config.yaml
vocab_size: 1508
norm_eps: 1e-05
positions: "rope"
rope_fraction: 1.0
attn_scale: 0.193
bias: "none"
init_std_qkv: 0.0456
weight_decay: 0.11
warmup_steps: 457
schedule: "wsd"
final_lr_fraction: 0.05
doc_mask: true
max_steps: 3223
dataset: "wikipedia_en"
MLP neurons of a small language model. Each row is named by its layer, matrix (gate and up: input weights) and neuron, and shows model dimensions 48-111. Each number is 50 + 10 x the weight over its row's rms, rounded and kept within 0 to 99. A neuron's up and down rows have the sign that makes its largest values positive.
After each neuron's rows, "fires on" lists the tokens most often at its 100 highest values on Wikipedia text that the model never trained on. A number after a token or word is its count.

L5.gate420:54 46 46 61 43 62 38 60 39 49 60 44 36 58 46 46 63 43 75 54 48 66 54 51 43 36 38 48 52 40 72 43 35 53 53 53 71 38 58 54 56 56 45 49 40 46 40 50 51 37 50 58 53 40 47 49 51 51 54 45 60 47 50 37
L5.up420:56 27 38 61 48 55 52 47 45 51 57 54 41 54 46 56 44 51 60 48 52 51 56 38 38 24 54 54 63 64 45 45 39 58 48 55 46 45 57 50 38 43 59 49 46 42 56 55 43 53 57 61 39 45 45 59 53 57 51 38 38 36 68 54
fires on: " B" 82, " b" 12, "B" 6

L9.gate91:44 54 44 53 52 68 53 60 46 61 34 42 56 52 62 37 68 47 60 36 44 65 58 40 54 60 60 54 37 54 40 55 52 40 48 57 56 41 47 46 47 63 43 45 44 43 48 55 50 63 50 57 48 51 49 66 43 43 77 62 44 51 42 56
L9.up91:41 42 58 52 39 49 48 72 38 55 49 50 65 29 62 62 61 54 49 45 63 55 48 44 47 35 43 39 51 52 59 41 53 61 36 41 50 57 46 36 45 48 54 47 44 60 62 42 35 36 61 48 64 75 51 71 53 45 53 58 58 68 51 34
fires on: "land" 24, " German" 16, " Japan" 14, "ia" 10, "ian" 8

L3.gate348:40 54 46 31 41 60 54 47 55 40 49 58 49 37 59 44 77 42 38 64 55 54 51 57 48 44 52 59 51 57 41 48 35 43 46 54 43 40 43 47 45 49 84 53 59 53 46 50 75 66 50 40 57 44 43 45 60 35 53 48 54 60 62 47
L3.up348:49 57 48 41 29 30 55 58 32 55 42 45 39 69 64 35 48 45 37 76 44 56 53 51 69 52 37 46 34 52 52 34 57 68 54 41 50 38 45 41 52 55 53 64 73 51 53 56 53 47 48 35 67 41 34 44 54 41 65 45 47 47 47 53
fires on: "l" 23, "le" 13, "n" 6, "nd" 6, "C" 5, "ff" 5

L3.gate106:58 62 46 68 50 61 56 45 54 57 63 65 47 62 32 46 63 52 53 67 56 55 39 63 56 34 59 56 48 60 49 36 36 65 42 70 38 36 47 49 65 63 53 47 53 68 61 40 50 72 57 52 46 40 46 53 54 52 51 50 68 66 44 49
L3.up106:27 46 58 45 64 56 63 56 51 49 50 53 64 60 46 71 46 64 38 47 43 44 43 43 41 51 48 41 49 62 40 56 36 57 55 59 54 41 43 42 49 42 61 70 50 53 61 62 48 58 55 50 46 56 40 49 76 59 68 45 49 66 59 38
fires on: "5" 32, "4" 20, "7" 14, "1" 11, "2" 7, "6" 6

L5.gate341:51 52 62 35 40 38 54 58 53 59 67 58 43 49 42 57 51 51 44 45 62 65 44 36 41 55 63 54 48 39 57 48 38 62 61 53 48 43 58 68 51 67 55 57 49 55 40 44 36 41 43 51 66 44 41 54 37 40 43 61 44 61 65 38
L5.up341:46 50 58 31 65 59 40 36 43 49 65 69 16 44 38 62 54 58 56 55 38 48 54 39 49 42 41 51 49 42 59 47 61 54 48 62 62 52 29 54 52 62 59 46 63 47 51 48 65 49 58 45 59 52 48 25 54 34 37 51 54 41 60 45
fires on: "ot" 22, "usic" 21, "t" 10, "ill" 8, "ind" 7, "rist" 6

L10.gate416:47 63 47 35 45 61 44 65 56 55 43 60 59 59 43 42 50 59 48 54 61 57 47 47 47 55 44 48 67 37 57 62 59 35 62 57 64 48 74 54 55 36 39 56 57 55 42 42 40 43 43 44 62 49 77 36 54 53 69 38 36 54 44 48
L10.up416:50 52 57 52 69 65 61 51 66 48 43 36 49 54 41 53 50 64 51 44 55 55 43 67 47 39 47 34 62 43 62 51 58 62 46 62 62 45 52 48 41 61 41 60 55 53 35 48 42 40 51 44 61 62 53 51 51 38 44 48 43 45 46 45
fires on: "S" 21, "R" 18, " US" 11, "C" 8, "E" 7, "P" 6

L3.gate161:45 45 59 50 44 56 48 47 50 41 50 63 25 54 43 49 50 61 56 47 56 46 56 44 50 40 34 40 73 51 43 50 66 57 61 71 51 54 42 32 43 63 47 56 46 43 44 51 58 53 54 28 61 44 58 40 46 48 49 71 55 54 54 45
L3.up161:46 58 32 52 58 64 65 60 65 60 46 40 41 56 38 74 58 62 50 39 46 54 48 49 48 46 40 58 54 41 44 65 51 38 67 43 41 60 28 47 63 67 52 43 38 56 45 30 58 51 52 56 53 50 51 58 36 30 54 46 60 58 56 51
fires on: "and" 47, "6" 17, "3" 6, " 2" 5, " 1" 5

L6.gate174:41 25 51 46 57 58 47 45 60 67 47 47 58 48 42 59 53 63 43 55 72 53 31 45 47 48 52 50 49 53 40 67 58 44 44 43 53 33 58 50 57 48 52 41 56 53 40 68 55 60 28 43 61 39 44 53 64 53 68 56 45 42 57 43
L6.up174:57 49 47 27 53 58 45 38 63 50 28 50 44 48 44 40 55 34 43 60 38 50 44 40 38 44 53 35 42 41 50 75 43 57 79 62 68 61 52 59 51 38 47 63 69 36 35 51 33 44 36 55 58 64 59 44 36 39 47 43 25 36 54 47
fires on: " |" 27, "ies" 19, "les" 19, "res" 6, "ates" 5, " —" 4

L11.gate380:50 53 70 53 44 64 36 33 31 59 52 51 73 54 44 48 53 69 59 32 41 49 57 51 51 65 68 38 55 51 48 55 40 49 59 77 42 43 63 64 57 30 48 34 58 70 46 29 41 63 41 30 46 49 50 43 47 57 62 60 60 41 61 46
L11.up380:34 40 55 48 47 57 43 59 50 56 63 51 36 58 47 54 52 61 45 47 47 57 49 40 38 56 33 57 65 49 50 50 58 57 54 52 47 35 43 76 56 41 41 42 50 72 40 40 45 50 35 27 46 53 37 31 35 67 61 44 47 48 38 61
fires on: "7" 15, " 198" 10, "9" 10, "4" 9, "3" 8

L3.gate194:44 50 58 57 44 56 43 56 58 42 59 45 33 41 53 66 49 68 50 54 54 57 35 38 72 43 48 46 48 62 46 54 38 65 37 59 62 42 52 47 30 56 63 54 54 36 57 58 50 65 52 37 53 40 36 49 61 56 60 56 64 36 53 46
L3.up194:55 59 66 45 54 58 56 60 49 56 55 37 58 49 51 76 47 53 50 48 59 54 54 57 52 50 38 69 66 49 47 69 60 47 42 58 64 63 46 40 56 68 49 50 42 52 34 48 59 36 55 40 45 55 65 31 33 64 52 57 60 37 30 41
fires on: "al" 88, "or" 5, "sh" 5

L7.gate45:53 47 51 46 46 47 38 37 42 36 47 41 41 47 45 15 34 50 64 40 41 50 50 51 64 40 31 53 61 53 48 44 34 53 46 58 54 43 50 50 61 48 56 37 51 53 44 60 52 39 46 64 51 46 39 49 65 50 59 67 45 52 59 43
L7.up45:42 39 76 35 57 51 40 52 40 38 43 62 66 38 67 49 50 47 47 60 43 39 50 59 72 45 52 47 48 47 53 66 37 67 21 65 54 47 46 32 57 59 33 39 44 40 52 53 58 39 44 57 28 48 58 34 50 44 52 72 37 48 46 44
fires on: " |" 100

L7.gate381:43 46 63 50 63 31 75 49 37 57 51 56 31 54 52 34 34 64 55 50 48 39 57 51 55 54 52 57 63 54 49 38 47 52 48 64 52 53 50 39 49 58 47 41 59 55 56 46 54 30 51 48 39 37 44 70 48 61 49 48 55 25 60 39
L7.up381:53 42 50 74 58 37 49 53 36 50 52 48 39 40 63 58 53 57 62 27 52 39 68 58 44 44 40 53 47 54 48 51 46 43 40 55 41 48 43 60 47 33 46 47 67 54 19 34 39 51 60 63 57 54 42 52 49 40 61 47 42 34 48 50
fires on: "ar" 47, "." 29, "o" 7

L9.gate296:59 35 37 69 57 46 63 54 45 54 48 43 58 42 46 42 43 32 56 42 61 45 48 36 66 50 43 48 62 50 49 45 46 53 54 58 35 17 70 55 47 52 60 45 40 40 55 48 48 52 45 70 54 56 45 57 52 56 59 57 48 46 50 39
L9.up296:42 62 49 60 52 53 38 63 55 57 45 53 35 48 70 36 54 62 46 55 59 55 51 52 67 58 66 37 42 45 54 54 46 23 61 45 56 41 59 64 49 58 56 42 28 52 58 39 46 35 61 40 59 46 49 57 42 64 53 58 60 33 41 40
fires on: "===" 37, "urn" 15, "b" 9, "ob" 6, "ir" 5, "ar" 4

L6.gate222:53 49 64 48 57 59 42 40 59 46 40 42 39 49 48 44 42 47 62 37 52 50 57 45 54 53 44 41 70 37 43 38 44 47 44 41 48 33 54 54 48 43 34 37 60 45 77 61 48 33 50 63 43 62 49 61 58 44 62 68 50 50 61 49
L6.up222:47 69 56 54 47 59 49 51 62 44 66 64 48 50 47 45 48 39 44 39 29 42 45 37 52 57 42 63 46 44 32 43 50 60 44 56 47 66 65 44 50 55 45 65 46 47 43 48 51 60 53 45 45 48 63 40 60 51 57 74 59 58 48 42
fires on: " |" 37, "h" 35, "-" 13, " of" 11, " ch" 4

L3.gate103:23 53 54 54 55 44 50 66 48 53 65 43 44 63 62 53 46 65 53 53 46 52 37 41 58 53 50 46 57 58 48 54 63 49 45 56 44 42 48 29 64 43 56 61 68 60 56 46 62 56 56 62 34 36 27 60 41 60 64 41 56 64 53 45
L3.up103:52 56 44 58 44 72 53 53 46 59 72 67 35 49 61 56 57 49 46 49 41 69 52 47 52 47 47 46 50 62 63 46 52 57 63 61 37 45 41 41 56 65 54 69 47 69 52 23 49 53 48 59 56 42 45 39 59 50 62 60 56 56 42 54
fires on: "0" 22, "2" 19, "pe" 11, "ook" 7, "le" 6, "7" 6

L5.gate148:28 57 42 35 50 53 47 25 45 60 34 39 51 51 53 70 60 49 52 61 59 45 50 51 50 39 49 51 58 48 28 47 42 42 34 57 64 59 50 52 46 60 41 38 45 55 46 49 41 54 47 28 66 50 53 36 61 64 55 57 69 48 49 35
L5.up148:49 55 69 60 55 61 39 54 50 59 50 64 57 52 53 67 55 46 58 42 43 49 49 43 42 53 60 63 63 48 49 41 47 44 44 57 68 36 40 32 39 54 56 67 31 37 59 38 55 55 47 62 58 43 49 36 53 73 55 63 53 40 48 44
fires on: "al" 36, "c" 14, "et" 12, "I" 5, "od" 5

L5.gate444:64 70 53 39 41 63 61 44 47 55 50 48 47 56 45 56 64 63 39 71 63 56 61 59 41 61 54 39 58 43 42 62 48 29 57 55 70 43 64 50 61 39 59 41 40 47 51 60 38 54 35 57 73 43 52 62 58 48 43 60 55 59 34 54
L5.up444:46 49 63 69 41 73 56 41 78 36 40 58 67 55 44 50 39 56 57 49 61 50 44 43 56 55 46 63 58 28 49 46 49 67 32 45 40 46 44 57 64 51 57 55 41 46 46 46 56 34 41 49 47 44 58 68 47 57 46 51 57 70 50 56
fires on: "all" 22, ":" 11, "el" 9, " ed" 8, "ec" 7

L6.gate304:36 48 43 40 48 58 47 63 47 50 55 48 72 55 45 56 48 68 49 51 71 54 51 45 45 25 36 53 45 65 39 37 33 32 50 63 54 55 32 52 33 53 73 33 60 64 35 46 64 48 48 32 73 41 36 40 52 48 49 50 55 42 67 63
L6.up304:60 37 37 55 41 50 52 49 44 47 42 47 58 48 59 64 65 38 55 58 46 47 39 46 38 53 50 52 60 47 44 68 76 59 45 31 57 61 55 44 53 40 47 54 40 54 49 53 49 47 40 65 62 42 43 58 44 43 54 47 40 38 50 41
fires on: "s" 39, "ant" 10, " second" 7, "nd" 5, "ren" 4, "le" 4

L10.gate147:36 43 52 43 42 56 48 42 35 41 64 45 58 51 47 49 37 42 58 63 65 63 46 53 64 57 36 62 37 58 50 60 69 36 59 60 52 28 64 52 60 47 46 61 50 40 36 72 50 41 33 53 57 33 39 43 60 49 28 55 53 38 31 56
L10.up147:67 37 53 47 40 62 39 44 42 51 65 47 71 41 71 54 48 50 52 57 48 48 55 58 48 44 37 45 56 32 42 50 62 40 51 46 34 60 47 42 58 56 41 68 49 57 36 55 44 54 35 47 70 43 28 49 44 36 61 54 67 33 55 37
fires on: " and" 66, " G" 6, " the" 5, " le" 4

L5.gate274:61 41 64 48 48 52 29 39 54 36 42 46 42 46 49 47 36 51 60 58 61 47 58 55 53 52 44 47 60 37 69 36 43 46 47 42 47 36 69 54 66 51 53 41 76 37 50 53 40 48 51 59 50 32 61 52 53 61 38 62 45 52 55 41
L5.up274:41 35 48 49 63 45 46 56 31 60 49 57 44 32 54 30 52 55 48 50 35 41 59 39 59 47 43 68 48 45 42 76 60 63 63 66 74 63 44 46 61 45 55 62 50 44 45 29 55 62 44 47 45 43 37 42 59 51 44 49 53 40 55 40
fires on: " |" 100

L5.gate119:29 59 65 49 48 49 56 60 61 59 62 46 47 55 43 36 60 56 51 57 58 51 48 40 64 59 47 53 49 58 49 46 55 64 45 57 52 11 62 37 66 58 47 46 37 52 31 47 63 55 29 32 53 53 36 42 51 74 54 51 45 50 48 43
L5.up119:37 50 60 50 55 35 31 49 65 55 55 36 51 57 31 59 50 32 49 59 70 30 67 50 61 45 63 55 50 62 42 41 49 69 58 46 49 48 48 69 71 57 30 50 52 33 43 44 44 50 32 41 59 42 48 44 42 41 72 41 48 48 51 57
fires on: " Am" 19, " am" 16, " im" 15, "201" 9, "ount" 8, "or" 7

L3.gate471:38 51 53 68 51 59 58 58 44 52 58 60 39 64 54 51 66 52 59 56 58 50 33 60 64 43 60 30 47 48 43 51 44 48 54 73 61 46 59 61 70 42 60 57 67 64 44 41 43 48 30 45 43 38 53 58 48 61 71 44 47 61 60 43
L3.up471:53 29 56 54 63 38 56 40 41 52 70 72 56 61 59 58 40 54 63 39 62 57 48 55 51 47 49 34 58 58 55 57 48 51 67 67 34 61 65 52 60 63 46 53 61 65 58 42 49 42 37 41 41 53 39 49 45 65 55 52 60 63 39 44
fires on: "5" 33, "3" 19, "1" 13, "8" 10, "7" 8, "2" 7

L7.gate123:44 47 50 52 52 56 45 25 42 47 60 47 38 73 57 59 46 48 59 54 39 53 42 59 55 55 45 41 52 55 48 38 52 40 59 51 40 43 66 32 61 68 35 45 48 52 50 52 47 20 31 52 47 39 57 36 55 48 59 64 49 39 35 45
L7.up123:51 36 41 60 48 51 52 49 50 55 40 54 46 55 68 46 46 63 68 67 55 45 51 32 46 67 46 60 54 56 27 54 44 54 42 66 46 61 53 52 37 48 53 42 31 49 58 47 34 59 46 53 58 36 44 31 44 36 43 42 61 44 52 51
fires on: " F" 76, " f" 15, "f" 7

L10.gate357:45 51 38 47 40 69 49 45 49 49 58 43 58 50 67 46 48 51 53 40 68 45 51 33 62 44 48 36 49 46 27 40 53 51 47 69 58 56 53 36 51 57 41 39 39 57 61 57 55 31 38 55 51 26 39 41 63 54 65 51 36 53 36 49
L10.up357:52 61 33 69 41 48 56 53 37 49 42 73 49 53 51 52 54 53 50 46 26 58 60 51 31 46 35 67 67 38 52 49 53 67 63 41 49 61 48 66 35 41 68 53 43 48 38 59 40 59 65 63 49 35 58 45 62 39 59 43 54 42 55 66
fires on: " 2" 24, " 3" 9, "4" 8, " 1" 6, " 4" 5

L6.gate494:56 48 39 53 50 55 50 45 50 51 58 45 53 38 49 51 69 48 63 71 62 29 48 57 51 55 72 47 57 45 40 50 49 73 42 59 71 58 50 53 64 33 38 60 57 41 52 50 67 61 65 62 72 52 44 63 77 34 33 55 50 36 31 35
L6.up494:63 61 30 47 55 67 38 48 62 50 49 48 58 51 48 62 67 57 63 66 36 51 49 57 42 54 56 37 66 69 36 76 43 53 54 44 56 42 58 50 64 60 43 68 75 34 46 53 56 47 64 42 54 62 41 54 44 22 60 40 34 53 45 48
fires on: " ex" 74, "x" 8, " Ex" 8, " comp" 4

L6.gate1:31 41 47 42 50 37 53 48 49 73 58 54 40 48 59 53 38 52 53 24 57 59 64 67 73 40 49 36 54 67 45 41 36 58 43 48 38 65 48 53 54 48 57 43 32 34 54 47 41 44 49 36 61 50 65 57 41 34 45 62 55 51 39 53
L6.up1:49 38 48 38 64 44 52 69 54 52 54 41 50 47 49 68 42 73 48 48 62 51 37 57 40 70 61 56 49 45 44 72 34 50 64 58 47 51 39 52 51 43 36 53 56 56 38 40 51 38 44 43 61 53 45 62 48 35 38 41 32 46 40 51
fires on: "ia" 63, "ames" 16, "eter" 8, "ame" 7

L3.gate118:44 57 65 35 50 50 49 64 46 32 56 48 32 44 56 49 59 45 67 60 42 28 40 40 42 47 68 61 54 38 49 45 37 60 37 56 55 45 66 53 57 36 62 49 59 62 71 50 57 60 35 67 43 59 43 67 63 49 45 27 32 54 59 33
L3.up118:54 72 47 45 41 67 27 47 41 38 65 36 49 49 40 41 50 51 52 53 42 61 46 50 58 38 57 56 45 64 56 50 53 52 53 32 73 38 71 47 46 49 54 48 49 54 41 49 30 51 53 46 58 56 40 53 81 31 63 58 39 63 60 64
fires on: " comp" 83, " pre" 7, " Comp" 4

L7.gate497:43 47 74 53 64 45 35 42 55 43 36 42 58 43 41 46 57 60 56 53 54 46 31 71 52 50 49 46 43 60 40 65 46 55 36 65 52 25 47 54 68 60 52 38 38 33 58 57 53 50 57 54 60 43 47 49 75 54 65 64 42 50 58 42
L7.up497:60 43 54 45 48 57 45 53 50 46 48 67 41 45 61 42 44 46 59 36 35 33 57 43 66 55 34 59 60 37 55 68 40 64 40 37 68 60 55 42 47 52 51 68 61 50 46 40 59 55 46 44 53 36 58 50 45 40 51 66 41 49 61 64
fires on: " |" 94, ":" 4

L5.gate240:44 43 56 50 32 50 32 50 57 55 60 56 57 50 24 56 60 33 52 53 51 52 16 37 51 40 42 48 66 59 48 45 47 54 37 71 40 24 50 41 47 56 52 35 46 55 48 50 50 29 49 48 44 41 43 46 44 38 48 52 52 49 49 41
L5.up240:37 51 33 57 47 54 48 56 46 40 43 38 56 48 39 48 43 45 49 58 37 60 55 51 57 56 59 48 57 35 39 45 36 53 53 38 46 46 37 67 48 39 55 47 46 47 52 35 40 36 60 61 52 53 49 53 57 59 53 29 46 42 72 49
fires on: " b" 24, " song" 19, " name" 16, "B" 10, " gu" 7

L5.gate209:19 45 53 68 51 28 50 42 49 67 42 47 54 46 64 43 39 65 48 46 50 43 43 48 48 43 45 51 41 58 45 42 48 69 35 63 20 51 34 53 50 62 46 41 64 45 57 57 58 68 57 64 50 54 47 42 60 52 60 55 52 45 56 45
L5.up209:73 64 72 49 47 38 73 61 53 53 60 84 36 63 49 63 67 50 40 47 44 49 53 65 45 50 59 39 64 47 54 46 47 64 47 36 57 47 58 44 42 51 65 44 56 34 46 56 56 58 56 43 59 44 46 31 30 52 62 55 48 33 52 52
fires on: "°" 13, "i" 10, "g" 8, "is" 8, "t" 7, "ber" 6

L3.gate283:35 38 48 46 53 48 54 56 49 63 48 61 61 41 65 64 43 53 38 45 62 54 36 39 48 66 51 67 36 48 50 62 48 51 41 56 38 44 46 45 50 60 60 46 63 51 51 48 45 56 69 52 42 43 22 57 43 40 59 43 32 53 79 47
L3.up283:69 46 64 51 46 56 43 35 40 46 46 66 38 45 31 66 62 55 44 45 29 57 42 46 48 48 47 42 76 56 50 58 63 48 38 47 50 61 54 66 56 47 49 40 43 63 53 57 41 38 46 50 53 55 55 41 57 49 46 57 52 48 40 55
fires on: "t" 100

L9.gate66:41 61 60 29 46 53 64 44 52 33 59 43 52 53 47 49 43 36 50 54 53 50 56 55 72 47 42 42 69 55 26 52 44 59 51 50 38 49 65 39 55 44 43 56 59 57 40 63 36 40 65 41 43 61 33 52 59 58 66 66 52 33 36 57
L9.up66:56 56 62 40 61 65 65 58 43 41 44 48 50 51 51 55 64 33 61 36 45 63 44 60 50 58 60 31 63 55 44 68 66 68 47 63 53 57 43 54 46 40 51 43 43 63 35 65 39 41 51 58 67 34 50 50 59 52 56 39 40 42 46 48
fires on: " O" 42, "O" 15, "s" 9, " The" 7, " A" 5, " o" 4

L7.gate366:24 61 48 60 52 36 52 61 63 52 58 56 43 44 47 44 38 70 46 55 57 31 55 54 47 55 50 54 53 48 38 53 62 34 65 59 52 49 37 56 48 46 60 61 51 69 73 51 40 42 51 49 48 47 58 54 45 48 21 46 61 46 50 48
L7.up366:66 51 64 40 46 40 52 65 45 39 57 37 56 45 52 58 55 54 54 31 43 46 47 68 44 56 43 58 53 52 48 55 46 76 22 26 32 43 46 35 67 48 53 41 47 60 51 49 55 62 42 69 56 65 43 46 55 42 50 40 62 35 44 45
fires on: "re" 21, "us" 8, "les" 7, ":" 6, "o" 4, "es" 4

L3.gate321:57 59 36 62 49 70 49 38 64 55 51 45 37 50 38 52 41 46 51 72 58 55 58 50 48 34 63 48 41 56 52 34 45 54 73 56 47 56 72 43 54 56 59 49 30 58 52 50 44 42 60 44 34 42 51 58 53 46 52 45 56 55 52 46
L3.up321:49 59 62 53 57 44 41 59 50 58 37 72 61 58 42 54 52 67 46 35 68 45 46 36 40 49 47 61 34 52 34 40 41 45 38 61 54 50 45 43 64 50 64 61 65 74 41 55 58 55 51 49 63 54 42 66 55 52 48 52 29 46 58 42
fires on: "4" 25, "3" 22, "C" 13, "5" 11, "0" 5, "P" 4

L3.gate393:61 55 41 58 42 67 39 57 42 54 38 26 34 70 45 52 68 29 62 54 68 63 28 56 48 39 53 42 71 61 48 56 52 53 41 55 61 61 35 44 53 57 53 53 46 37 60 50 57 38 53 59 43 46 48 38 50 45 57 52 45 47 46 55
L3.up393:46 47 49 43 42 34 42 46 35 42 62 54 60 57 44 54 40 54 58 53 27 62 50 42 39 56 56 50 62 37 61 67 58 53 37 57 57 37 49 71 49 39 49 62 52 42 51 40 48 48 39 51 39 62 22 57 53 55 55 35 48 42 53 51
fires on: " b" 95

L6.gate390:59 33 36 53 48 59 49 57 47 45 53 61 56 66 41 38 43 41 53 44 45 40 40 63 53 54 62 49 42 66 55 59 51 56 56 65 41 56 47 24 49 61 46 34 47 59 47 59 53 55 28 24 49 43 50 40 47 61 53 55 56 58 53 36
L6.up390:48 60 42 44 50 48 53 54 63 61 50 55 37 57 40 59 44 54 45 41 41 69 46 59 45 42 52 56 63 42 51 56 57 57 55 58 56 42 62 55 60 49 44 30 43 54 30 54 45 67 43 39 30 36 50 48 43 46 64 62 57 43 48 48
fires on: "4" 23, "5" 15, "7" 14, "6" 13, "3" 9, "2" 9

L9.gate249:49 62 57 45 49 54 67 47 48 46 53 37 59 56 45 35 47 32 57 43 68 59 43 49 46 30 44 61 62 63 39 45 44 59 45 66 32 32 54 54 44 51 54 31 37 59 27 66 54 49 56 63 49 60 30 51 57 47 61 61 45 44 54 60
L9.up249:47 60 50 56 60 42 32 44 37 51 47 59 39 38 43 39 46 45 51 40 59 54 42 53 51 47 40 49 57 41 53 42 56 36 55 37 57 48 56 50 43 54 58 49 47 47 36 39 39 41 40 52 74 41 59 46 50 55 49 28 52 43 40 55
fires on: "or" 16, "os" 12, "ar" 9, "b" 6, "ig" 5, " 2014" 5

L11.gate29:50 68 44 46 56 48 58 57 46 54 46 52 55 46 70 42 51 50 53 44 54 52 49 28 67 48 37 43 48 37 59 61 70 36 47 51 51 62 58 57 38 55 42 49 56 52 42 49 61 22 54 59 39 45 57 61 55 44 68 44 35 44 42 58
L11.up29:47 52 52 47 26 46 54 63 44 51 32 41 69 38 33 39 50 47 39 40 44 50 65 60 52 35 45 49 34 37 50 52 51 45 40 35 63 57 40 52 34 40 58 37 63 57 41 42 67 52 55 48 59 44 49 54 49 43 41 79 40 50 57 55
fires on: "ubl" 13, "ong" 10, "land" 9, "ol" 8, " German" 8, "ound" 5

L3.gate340:36 67 41 64 57 47 36 30 54 50 50 49 60 34 47 51 50 67 38 55 46 48 58 54 40 37 62 56 61 62 52 37 42 45 56 54 37 33 49 47 55 62 59 65 49 70 53 59 43 47 57 60 61 60 45 40 45 27 33 53 61 68 42 70
L3.up340:45 61 56 44 50 62 54 39 44 50 54 54 46 52 58 47 62 59 65 61 48 46 54 35 48 70 43 46 57 54 51 36 67 48 53 52 64 42 42 74 74 48 38 64 43 56 63 50 48 63 62 63 40 60 50 45 52 39 41 45 71 53 32 73
fires on: "ort" 25, "as" 24, "on" 9, "0" 7, "A" 6

L9.gate27:47 59 48 52 61 53 50 37 59 75 52 44 45 48 46 35 34 60 37 40 59 53 53 58 57 64 56 45 36 65 50 63 49 20 48 60 47 61 63 58 49 64 57 47 33 37 63 41 62 65 36 66 49 49 60 44 64 48 73 52 61 54 49 59
L9.up27:51 73 47 37 58 32 63 40 50 47 45 36 34 50 66 19 46 58 51 41 47 54 50 41 56 71 57 32 48 46 60 50 48 50 60 51 57 59 51 56 44 56 56 48 41 36 60 34 57 58 48 67 49 41 54 56 62 59 53 37 48 27 36 59
fires on: "el" 28, "il" 17, "ir" 13, "er" 7, "ou" 4

L3.gate71:48 71 54 37 46 55 56 34 43 46 52 38 52 56 41 48 48 62 58 47 32 63 44 58 60 48 48 42 66 51 57 59 60 36 56 43 54 48 35 53 50 37 54 58 47 39 40 47 56 60 50 70 61 31 42 59 57 48 54 62 58 66 37 63
L3.up71:62 44 40 63 60 36 47 21 41 40 43 34 51 67 51 47 34 52 51 56 47 47 47 58 46 73 52 48 58 68 75 52 58 45 50 54 54 49 58 57 56 41 48 53 47 63 50 74 56 57 42 41 41 51 64 44 54 47 36 47 49 42 51 49
fires on: "ad" 68, "oy" 13, "cept" 7

L3.gate35:40 42 51 42 50 58 36 40 39 57 59 44 50 57 70 52 32 58 59 61 46 53 41 64 61 49 53 47 44 45 39 48 52 57 39 69 47 52 57 50 76 45 57 49 42 44 61 47 49 50 37 53 28 32 46 50 48 51 63 48 49 41 54 54
L3.up35:52 49 40 34 28 49 45 47 40 43 34 55 54 54 52 64 49 45 48 45 51 55 64 41 54 47 43 49 49 24 61 59 59 52 35 42 46 50 47 56 48 41 30 35 48 55 58 47 49 59 57 40 65 30 55 44 41 62 55 45 42 38 49 77
fires on: " 4" 25, "t" 13, " 2" 13, "ill" 11, " 1" 6, "ot" 6

L3.gate268:54 51 31 49 39 45 56 37 39 32 50 48 51 47 54 54 36 63 65 63 59 51 42 63 50 64 42 52 58 39 48 42 41 41 65 45 44 52 71 37 51 37 50 29 53 65 44 42 55 43 50 53 50 47 48 61 61 55 62 50 59 45 46 45
L3.up268:52 46 46 29 37 68 40 43 27 38 61 54 62 44 50 40 39 30 36 49 57 51 49 43 43 41 40 35 46 44 44 53 63 50 44 36 43 51 49 51 55 47 34 48 52 37 49 40 67 48 49 54 49 41 61 40 61 32 53 55 58 33 56 56
fires on: " g" 88, " G" 12

L6.gate58:64 58 58 47 45 39 63 26 36 46 48 47 40 62 56 50 53 45 58 60 52 32 64 52 54 45 64 41 52 43 55 49 53 54 38 33 38 36 50 33 52 56 41 60 41 38 67 64 56 64 38 39 49 42 43 36 58 32 33 51 53 52 40 23
L6.up58:38 39 51 60 78 45 39 57 39 68 48 68 32 48 62 49 49 66 50 43 48 52 65 50 49 58 42 56 46 65 55 68 40 62 50 45 72 61 61 62 31 54 45 28 45 57 69 42 46 44 48 50 65 31 43 52 46 30 47 59 42 51 45 68
fires on: " F" 93, "overn" 4

L6.gate65:48 46 57 44 56 49 47 30 61 49 58 39 63 49 53 45 68 36 58 55 63 48 18 49 47 51 42 36 48 43 63 50 52 53 31 40 60 42 56 70 61 61 49 43 52 51 48 50 48 65 37 67 55 51 51 55 47 32 48 51 47 47 60 41
L6.up65:71 35 43 49 44 40 47 57 38 63 68 47 43 60 43 46 43 45 49 35 39 66 74 48 41 56 40 49 64 38 65 46 44 46 54 36 50 38 60 51 42 70 45 64 48 56 41 46 61 57 52 42 39 44 59 39 26 51 56 61 48 55 45 61
fires on: ":" 50, " –" 38, " -" 11